{
  "n_layer": 10,
  "d_model": 512,
  "n_head": 4,
  "n_kv_head": 4,
  "head_dim": 128,
  "d_mlp": 1536,
  "vocab_size": 20898,
  "activation": "squared_relu",
  "norm": "rmsnorm",
  "norm_place": "pre",
  "norm_eps": 1e-06,
  "positions": "rope",
  "rope_base": 10000.0,
  "rope_fraction": 1.0,
  "qk_norm": true,
  "attn_scale": 0.118,
  "bias": "none",
  "tie_embeddings": false,
  "parallel_block": false,
  "extras": ["capped logits"],
  "init": "uniform",
  "init_std_qkv": 0.0255,
  "init_std_o": 0.0,
  "init_std_up": 0.0255,
  "init_std_down": 0.0,
  "optimizer": "adamw",
  "lr": 0.00113,
  "lr_mult_qkv": 0.5,
  "beta1": 0.9,
  "beta2": 0.95,
  "lr_head": 0.00668,
  "grad_clip": 0.5,
  "warmup_steps": 234,
  "schedule": "wsd",
  "decay_fraction": 1.0,
  "decay_shape": "linear",
  "final_lr_fraction": 0.1,
  "batch_tokens": 262144,
  "seq_len": 768,
  "doc_mask": true,
  "train_tokens": 1281000000,
  "steps": 4887,
  "dataset": "wikipedia_en"
}
MLP neurons of a small language model. Each row is named by its layer, matrix (up: input weights) and neuron, and shows model dimensions 16-143. Each number is 128 + 24 x the weight over its row's rms, rounded and kept within 0 to 255. Numbers have three digits each.
After each neuron's rows, "fires on" lists the tokens most often at its 100 highest values on Wikipedia text that the model never trained on. A number after a token or word is its count.

L6.up69:085106107126126106126178116167089162172091126130102094116138103146119104126154112155148122151102094129104149143130134145156102122145145082115127118145146137147143125145118122143119151161129111136149154132149176108090101119121086164090105122111089145149102148146120185140098114155106105168146152107169072162117120117166156119114109109140093118114097129088120153125064129125122171095150
fires on: " and" 45, "," 22, " or" 14, " (" 5

L6.up460:147156144150111163100169159125158127169099127168111138101154100135095138141122079161157132115079112159144110120156134101147113129154147124127132090135112112127134122121156126107145122147147151131154131111129187166103143170158139173081139144125092130167100152137113106157041123142192145116121118106156127189126148175095137154102127114116129146094152126089152161115082138180129146132134
fires on: " a" 30, " A" 9, " B" 5, " high" 4, " C" 4

L6.up1408:104157076127157135092151183139079106139146111091119112169142147128152102128124126120113100111114155133128153142102085151095153142138140115110144112095129158140145082097119135109149131114077115126130130095066171066122109163152128128174138143169126130156136149100148129125140116133129107121090091116149123132133199146155161155129112136123139090144153110133091134049075077130105119163119
fires on: ":" 58, " 2" 4, "!" 4, " –" 4

L6.up462:082124112142107139128151213118123152147153098143135136109127123147149069134152136187168150142124106128137129183138128150120110110144134089139161088154097096132164120083184170118073105162143128116136092106132139119143129151139182134154145170142136075140118110158159155176132120120137143126147090092118112119111130113109098131095156118124135100139099117137120136155110125128181117144141
fires on: " to" 94, " To" 4

L4.up195:173104162104144107088136133153125150133124169119126103084087115168109115164172115139173170143138096109116162190149177181112143116156134100135138131142091091132114063164148081133092139133139097139147123148120162135118106144124125126182154115154076139136123114151117128108120144100134146085125165145141107112138128140144118125081164129141095128122116098103102159096124119152146123131145
fires on: " a" 69, " an" 10, " with" 6

L4.up1273:159118107084126161087129144140117138115172169104084097149099125086164160143127147159128125125147144146096124131140155165124134137145134114110120091125109121119111166104120129123107126150173138129164094106119177159123131171160139109121148104172130099133169134175115112155124105121167111125130143155155134149106150136102167114069117090124145113120134088129154140109155133134143184149121
fires on: " of" 26, " a" 10, ":" 7, " years" 7, " W" 6

L7.up18:115136113131141109036121181091100135159130170106108075140149115101139134126132151167157079104137080130129124126101134161116142076162134093134117096131120186122159089113146162138172187121118092171100150128125124137144110122149137148126113153161105117148111126148131119113116087146145130126125098129174093098131133114139106103115108085111158124105126130119151170132159123135118103150145
fires on: "," 50, "." 23, " and" 6, ":" 4

L4.up1508:084117112103154134137114127118114145183118152114101152101143116100148175109177110122139109110133090138150100114147137140079106114142147116129123140091066110151150107160141142104100105167153144122106137122144137097095155150107110086097100154111150126144136137131078103169135090120117123132143153113134115166105117138129093126136129121114159138104097145128136094152071112155140129165115
fires on: " |" 57, "History" 7, " or" 6, " m" 6

L7.up1036:150120153133126111099123198129120150114162105095094098084147137162110148142110146116126108130142109136082121101124119107080136101092161109111150129128179164150100111138117121110168176116116113080128120125108123124125097142138133160131128170145115141125100140119113128106124125134094109055142108094132148155145171145147132112133101147174124130174146081111121124116084138143113121113106
fires on: ":" 19, " –" 11, " s" 7, " r" 6, " m" 6, " -" 5

L6.up995:130115109141126141118144137108125129151112183165119125096130106152119119091149127132134092131115131124136167128131127147113120107108119093150134104173161080116112145100154137120101161125130131175130091152147102154099114144146115120123158153132108127159103128139137138108085096139154107119136073111144117161153124118157120171135117107130111132082116101135103165106056143139111165117170
fires on: " (" 31, "," 26, ";" 23, ":" 6

L7.up1533:106097079115160163118102117123082168130154128102132110115169114115170111122158101175147098132077129142166116136137133131093107126175147136134136102089110144128184134116150173124116133124126137119126159138087121184160113128125121157141103127178147135158103118144080147118132103130084107078151148118131117150116120148119134165138106144162125167087114138128120111099083122117139141140123
fires on: " and" 43, " &" 16, " \"" 8, " or" 5, " |" 4

L6.up80:128141124185097166120148163165145107129132101185114099114118104137142120109152121171131106134109141152130143141202119161143151112157158130097113098069068145133134132118159103137068156119141119128139057148136140141139134139123167126169115168129140110130123096148106099158121120120153119140140101094142139139097123113147106125038110127135135155141093124098141157132120097112143148138149
fires on: " the" 22, " its" 8, " her" 8, " to" 8, "'s" 7, " their" 6

L7.up56:147169121153126125148130102093110096147142116151103070131156096142143106126073110131160159095155139139146118141175123090159111095118131129137118112144113112124132088095159142127128145116136134107122116074091143138135140118117156096132112098115130147153153120138137151172116143115119137158180109074109115122113145134096110167042145139148112123114145121121118152097089136141110121171080
fires on: " \"" 34, " a" 17, " A" 10, " micro" 7, " an" 5, "rop" 4

L7.up901:142160153129097130101152132116108132136142163126099114149112093140173120103163132162142171139156108177146127164149158139170129114128105105126111117159101137124098050099153154137120121146136135169153094070117172139118106171154099153129118094146094096129121135115138108173108132113111121131140123093150128154110130151131159127094159148153105136072147093119135163128126152143140157186117
fires on: " a" 74, " A" 20, "A" 4

L6.up791:190105125154119138134156099101124115107187117168105133166149096142143139101118113151161115166116153136123117137140172196107116124124140146127164112148122114122107097108153151127123131140166145111191078105135149124121128176130087135147118125139095125182139139158114110151103141156155125105125161162181107153137120115185156136068113101156118160097099082124126141133125125136151134168097
fires on: " a" 21, " with" 13, " received" 9, "–" 7, " suffered" 5, " an" 4

L6.up320:134118128132131135109123164142099114111128135113111128173102141106174130127104139140144126093100114117136125175126144117114095122176158136115091057120116126141143084165093142132129168122143085154105119128143135150118121164129150159132118109136115120184123087134102136114092125142082134094102103097152123179088126109114126163145127079124096156139116064130142149103127123157129153122149
fires on: "," 30, " to" 22, " but" 14, " who" 8, " and" 4

L6.up200:125118122162112136099133159126126141155123127138114133157131156153132097112179117166158176130155104112120115151111112127131128105094150111146123117151131171125165115145141153117130143104117153119157081125129133112147113146139129172124130132148145111127080161129118112164102108146115079113179156089088124150105140117099098120132142146140163142117145133106114179121098153112117166113150
fires on: "," 65, " can" 6, " to" 6, " would" 5